{
  "vocab_size": 32768,
  "positions": "learned",
  "init": "normal",
  "lr": 0.0102,
  "lr_head": 0.0031,
  "warmup_steps": 200,
  "seq_len": 1024,
  "doc_mask": true
}
MLP neurons of a small language model. Each row is named by its layer, matrix (up: input weights; down: output weights) and neuron, and shows model dimensions 336-463. Each number is 128 + 24 x the weight over its row's rms, rounded and kept within 0 to 255. Numbers have three digits each.
After each neuron's rows, "fires on" lists the tokens most often at its 100 highest values on Wikipedia text that the model never trained on.

L10.up1528:136124127105121109077082167137078156121116101135144112128140122110113131128099111121106090143099115153105151123113121125147130178109209135129102102121141108099149175134158133098124169106108155142099094134131106143178148152129112100151129137108134097158144133124117162124112146143113129081158146124128125113110065121095114135096103127136120086163123088125097173149084140139085144145124
L10.down1528:154125146154096165189142158132111111116144096067145094127125105112108124145123140148074116092175159170153123160130131141135128089117121109115140176109167149098112102168127163128152111119132136174120126115107124124134132107115138151177134173096143097126111109128117107119107109173101150117165150115121127119112105118109115117113113131126131121148143157130125157095142076124114127146124
fires on: " in", "In", " In", " |"

L10.up858:078091115124120137138135106194086119159124143166174137156135141126119164160159123081131122112126102103139139128107100133173095152181139165132122114084118154103095148149156156161116153137124105122097109138105158130130113136108124158111116091121127099129149114156108076090134181135128165091150137090077114102104137141139124125124119176129158146139122138167086133143107101115126139128170
L10.down858:123146093145131132101125143104110151127115159088167164139126083087149122146143119086076114161169144147102094177089144103168107107110093156105096151094136107124103164142125146129131136117145120175092176143168140112119167127113133082146089145087154145086142084111128089105107148040075131160154083130124119109152139130158142141125125096136078127118146157095095088115136101090198116140125
fires on: " I", " M", " U", " E", " H"

L6.up997:166099133114100096090114104143159081124172101116128104134148117133134156159134119117108121159168142123097120167103121181147153108152145092136121126172149114079152112135156137117109093106126124167109122166104140144139104142140140132130099116146118150122142079118139079103142145157142114094125122112147084154119152129140169124099135106115140096168161116126107108131122105146099114164144
L6.down997:119135128103140158108140141118090132092117158124133100137106148112112149116129138099103096128138113156136135126174159137127120195140103143108109096134130133112112089126093136171115089120145133156138135145160115074116166128094135140066141140119133135125147157149143127112123148131097138115144116152164149116075124141099098096181120116143116116149130131094129140138130140123085102118118
fires on: " on", " from", " left", "h", "\"", "'"

L10.up220:064140121105144078139123139162100128146129152091136151139102147104148113134180133134078148114164113192133124138109138102133108122114139117129145082148164118101099167128131160162169126111158165116100156157140153094136133109107173142078166132123153154078126167129140131153179138120090128180107117133109142135126141151157113153163116116137119132100169157139146139106129115147150093098131
L10.down220:122133144120079115124114149088109156137122110139129173146150103146101118131098115107133107123118109133129140106089138121159096160126087079126131098133068171135120126128147154142146154134105087140129155098180105118129164116113154137160089169103127092124093132131115101112160129124132142113136112134133120118119095113091146128127130122074143150156126113110127107096102145122122149092108
fires on: " a"

L10.up161:117084114109125122113125131137128153140087116140145137126116165146148131090135058145136158092147097143169176159143086133109086129152149159113105141097097112079118104144105099095145161101136105127169104173129136123106123087145108155175125141146130131075112147138146132124131151141138144106133120122156131138146152127144146138135140100110158132142126118112121097120170115119133124140153
L10.down161:097101117127149105108131110146122137111129149110109154139156078131091071134105119155147133147134104120121146131145169146114096140109152102116158092114154145076123171126125108122130142164089115089139118106116143128116151155134097134102123171140121121149097125099174130134143120096132111097114152098136117138113109149136135143111109140112146145144122148121150085162140141127111165073177
fires on: " |", " the"

L6.up1077:108115118112140119125095158144096128120123133164143091097089129129143108122121155101126130107079107119134130148104121119149142107114119127104139128110098152167138179108106105112066132121111076160133140157144123174142128160156108128137140152136084115162163125160137143087113090121150147132131160126098147119127101127117097125112089146124127110129130125159105132124101177146090133114125
L6.down1077:154173067169104111103127096111155103118141176189127121125135125112117127120108092148104133140166110119085153140099107161141138149150104131126122103143050105128103104194117158125129090112147144106099181133127100144101121114094134126113137154097125097109138119137136116128111129129105153125092124103155115113116119103117129096126128096143112120119154126138115133098151168185108152058113
fires on: " as", " |", " for", " at", " between", " in"

L6.up894:121110156178165145109143121118110196173182128122124154132115118136122113142128128151136148131108152125161102128143091119153153137133112098125110145114100091126118122143108110133131102109092146143151124082148115112144071145129115136124160143117128139135127197116134126102117136140146147112136162160119140117127113120096113133147108097150148102111093137096155166115181089174125126138121
L6.down894:137164081155117148135154160089154112161105147119132134121154125163120098090137153128133194160094128139162100143113129075154105116133143117137131114113148097105100142106125130076113125127169142157143141099130120098112140158114135122111114118168123125104122103117123178108072114119140125075088087134142127109137112104143145136105128106119141157114106156130144142120086110091089129129127
fires on: " La", " la", " Santa", " software", " ass", " Je"

L6.up910:129093126151147150132117131105130110115109165109120135145106115140127152146154085153150109091137155160094086129154114075110147133100131131117110103080140088105112107109148138152162146087140155166137139141149142134169153121151149154110130150139117112135101133134154121126134120155103097065122112104119111104090116108145138154137149099156167118120116134135183152154171142134126131108126
L6.down910:138120081163133115133110122136134138150134113143120153130132102157125159157138122127173110152140132148106133095149122111091113127131154110122128135142129126106115143155123089102131107119126140131132090103149137139124120141119158114157129147109123161149126127129145159156156102130157099110102113087110158105159117161129114131133119086178116155147134137139134136154168146155108149118113
fires on: " of", " &", " and", " the", " for"

L10.up1965:097134175120113117126089180146130082147128090100081112145141140095127120164141088129151140141083137126136103093159116137093160128104132126121112136127135165133148140137125157132103110148099113127158140143157182122094117134123122153153130150124148126145136066110122132126079120104124161146136132151114077147156087101093134128142128121140160121125061109142140147153147151147117133102166
L10.down1965:153129133158137113147117166111117176138138097115148104110130144156122125085145147116112120122130127139185144109119104133167066133176119126143142112146140133086092152133144129128116148124068127155080180119156182119165137126152149133090168098109136124144072137147139169150151104162129100161124146109129166115108103158135155123112128150091136167110136151124107101178116106176110123161123
fires on: " |", " 11", " 21", " took"

L10.up628:163084120059112095130095153131153120136096143070176107090117170125097117123167099154118133158159103130139160090078110128106139141141127127179136118120144141124106166124124115116113130124139126146155142141093155118112116089149116113152139158132118106136107114171146145176116161098131122113091131097153158123173125094119118093136129142093157116098119133144100127152147148135158177136150
L10.down628:124103127132128092152083109124103129142140143105130112148101141163076106160152078135108160144100121080125135149180139124063113112142148092150160139160100145144134146096128096134119126184110130177082116134149122075132116110147139143140119111122162114144117133130111135136084141136103122122116126142118128111111126115149119102113085145085113140130141122114150133154151152170114136136127
fires on: " |"

L10.up1304:145091143132121104126139128153111135136148071135183164121136119122094115120141074127130145103158100167137153101128126109148064125125170127132118145139114140110080104085106170155109113156096116145148117151061145143121112158130132135132129143059130167117113157145134145138102192118166109078101122138138098160120095138105098134135130084113107109098131145141155087121125120156137153127117
L10.down1304:116128145114121130123142118170144104107128146137123165145146137106134144175097131149093131134148119075161104162111120138122073134141139128152131124141129118082178129102150109109102126179125145136131086143117117121154097130113147117108182153122122168124091109106141108097093163108136134140132143107123097150151150145118114148087114110138098168131151162145173166095162107120141157151122
fires on: " |"

L6.up765:167140094137120151120105132097147100149111127158112114070105110136129123133149078122185088139145093149153130118082093106114146107143091140114088147112119091151159128131144102132159145137101100110136166182121134108170118098133128096111145134112148153119095129098103166135055140133112132120081125147165114148145168133132131149102101129127138133130135090105150119089145112141134150120165
L6.down765:098123140098135121118105096167072093126096120123154144099146100130107112178151131146132169092109158109112098137118126161098121135122129104156122095135130160150122153089110132108118094185142124144147121102150095147112107129114154147135114120127089108137168125159171140127142211138095166151112123166143107081151167128117162081158135120141132121130117111143130135123153110107102124116125
fires on: " |", ";", " 6;"

L10.up2045:140115124125147148133090115132130119141161120146119121085131146096137167129115147124126099119150157191113144114083153157062128096119180147166090156157145139127150116151123123145158135142107133126087114139127165120124160092119118145098076102123085152115162140151108154171117163184107130130132149084147098112121181120166148124112166127130165106127117172163164107158092128155109139171127
L10.down2045:118143137091159127141129119122164146090152101136143086169149136110097136105134067120136090155104142114127158151177099110139100154109107126139113056142101106105111149141078160098158115105141144122189119164136127137101135134144131152127186186167121091140152086092122129145149064123135125157100108127154118139100129173120152153069145068125137145139082185126115132153196099114137136144125
fires on: " N", " ", " Al", " from", " left"

L10.up1178:115114132127144168096129187152119103133128131106159126149125121118117122099155119162147164094167165097160096108111159114179158101126144114145138127107167136066133135116110147144140113112110083123116088144132138092079132147131146137143136099145124159077146154136097163105129108142125135155120115156123149121104106136168127128131127117121124145127131151074108127161118143134109114143111
L10.down1178:100134074133128138083114099098168102120127136102118143155136124143135128154141154120134096122078156152107144131114163109129162074154103151137176137130115171161092120101120114156131157129087086103125121164160137128110144106139129120134096131162151133129110105134142138120171144123128144151109129119094114109140103102095144178102169115105088143129160128127081059136112147132105118127171
fires on: " the", " a", " one"

L6.up1764:147125176135117129107146109178115105134141119137158124121144141102163139111145142135138137159146111140139137111147168120092117117127157133106132149105157115122133140150132098133105120131107124117114111143145118106129137152107139101146126100129149182127121094141123127122134135128126121111122151097096161116137133147197145133170123159122147104103115115135132154091087117115114116112121
L6.down1764:151134141156087108130150154127097141125142119103109167130158132108147128144118126085126111154095131119175104075110093131136103155150160140160146139146101137114127097099111164152126134138117120149139134108144155117149104109165105161150123153170119110122138121110114109131115108128138099149138119123132098128119093106118093094098137132145120125158121115107136120123117132234142110149114
fires on: " a", " \"", " an"

L6.up38:106138142136108139129102120122156225171109168132139145133070117152174117127114101077093121143135156152102142135124128128125126106137170090132117131137120098127123128173129150147156098135123099081144114100115098138115118121131126100134150151153119105145101108103155110085100085122172164137139125120167152126151159159118149112146162148134110106126157106101124091094138091166136091084096
L6.down38:141074097132145095109163109127144134143130109124102143173125153122135101150125135102102078131100148166071107125126106107144152119151147139168126166097113102166132129129108168124104138133109123154126106150144144143121101109114114117110103107153165119134080141141145131157133116132160132121145078146143132180138113159158121122128134145092077147126159135089151131134128133069140109135147
fires on: " F", " For", " Per", " En", " (F"

L10.up2027:079128132092163141125134099168077167125108142139127165194128114114118110110143142139106127103124154126134120148115131164139106156152127161074148157072092138069090149139173100142136166095128142118120156133145117164123111110111151165124137117128157085139108126153088138126185141130162157129127164160112102124104100134144134107106124161099138102118142115124141139116107112102119150111110
L10.down2027:113112158130106124141128132109146101106125103087152149132110140154135122151113142114093156118118123133106122109134128141156123162140107135147135134099093102100092115145151132154161155113117114098129144139159071124128130147126116130101136117094141092157133128155172091111103106108118122117122143102088144113131136152107113108137157151152134123169142120110152088107124139102138136135116
fires on: " M", " R"

L6.up820:117089139128132139148131141138106140116160125156164143132151125066115143133131135156164114144136152136122147140127109132146099142137151099078122100169163119130128112148117160155162143116138117097124115134125138115110137161187134113104109102147153086089153117139129101138112131169143104167116119120129170118168099140128145127134176139124099135150124163106128121094142140108123124121097
L6.down820:148130117191160132108120126138147116118134139169120114134184108096164134107107132139143167138124198100147150133138106142104140100123109113094123097102159124127115154160138134102083154142098118115144115120130130071111154129148153114097137126163140054128135109102124107112159093182112162147138095105146116102088148131117105149164185085129133150117109133069160125133133177108097121103093
fires on: " Le", " Y", " E", " Se", " dis"

L6.up681:158127161144150094173101141114116130127118121140195105131086127114107120116133083128130124094138130176126075168105110113107108135097069109077134139149135133087117116158137158178146132117181146146146140134122133137125154136136141139119134127160175142111142097132174133136110077106174108117114114134158103167117129117150114128131106137089079165121113141116116122140159138125118117127116
L6.down681:123154139105096182132083129176115161122110091120099094126147107123150140118134155153105122154134099117143187126124143154164135138146129160136107158153144151130125157119125100176118144115084143171109096130087163119129138140133164125163152157109127158138119117106119116119144145108147164106137118108098140123146104098102123124118125104105131138143164120137111081125129177137161100097138
fires on: " the", " of", " and", " The", " States", " where"

L10.up1935:115135123108104148117121084194171111134142136145190110166080095148111077130117126113168173120112119137193113156110113095127122119126115142142119167105152124157146110145123128108125133130077095082102117129088121157116110094159128130156090088141139138102105118085117155138117105142131126104162124140178176141135161135135143113121141185128151092083145116160112150101098123152144132121106
L10.down1935:136137117105110107135107116128105082142143130122100143137115136130079112118154125157129166106133128129102097129147129132164082112097134160151142122137093118124131123111138148108109161141132111126084096117126114126118113124159137169150146126119149101159121162150164119166118149131138131139097153146163114142138121141155088116145160144101108121103139102128109105163139132129110078117136
fires on: "F", " (F", "f", " F", " f"

L10.up607:091141132109145152140066095153117130142112077132145123112133154146078157100097135163114135138147117105125127140155153147162177125099132135181127156150112167105115140210144102123104131143144129155137143113153143161129107127119135120183153179169133150099125093143115133102127082111157189159104176098132109142155135071119092155129121144152114116095143150149127116099112140154166126128102
L10.down607:143139144147095137154136152106139150102109152152093103148153156116165111124169119134093121118114118130130134106146142126111088133163135091118127106138147115132101106106146136141106113115146126133094125134155106119131141085173171088085087101131146131137131139129103163124138138121129125119180098154133157177108132144122201117089110152102158132144157099138165168153099129158152159089112
fires on: " of", " as", " |", " that", " both", " –"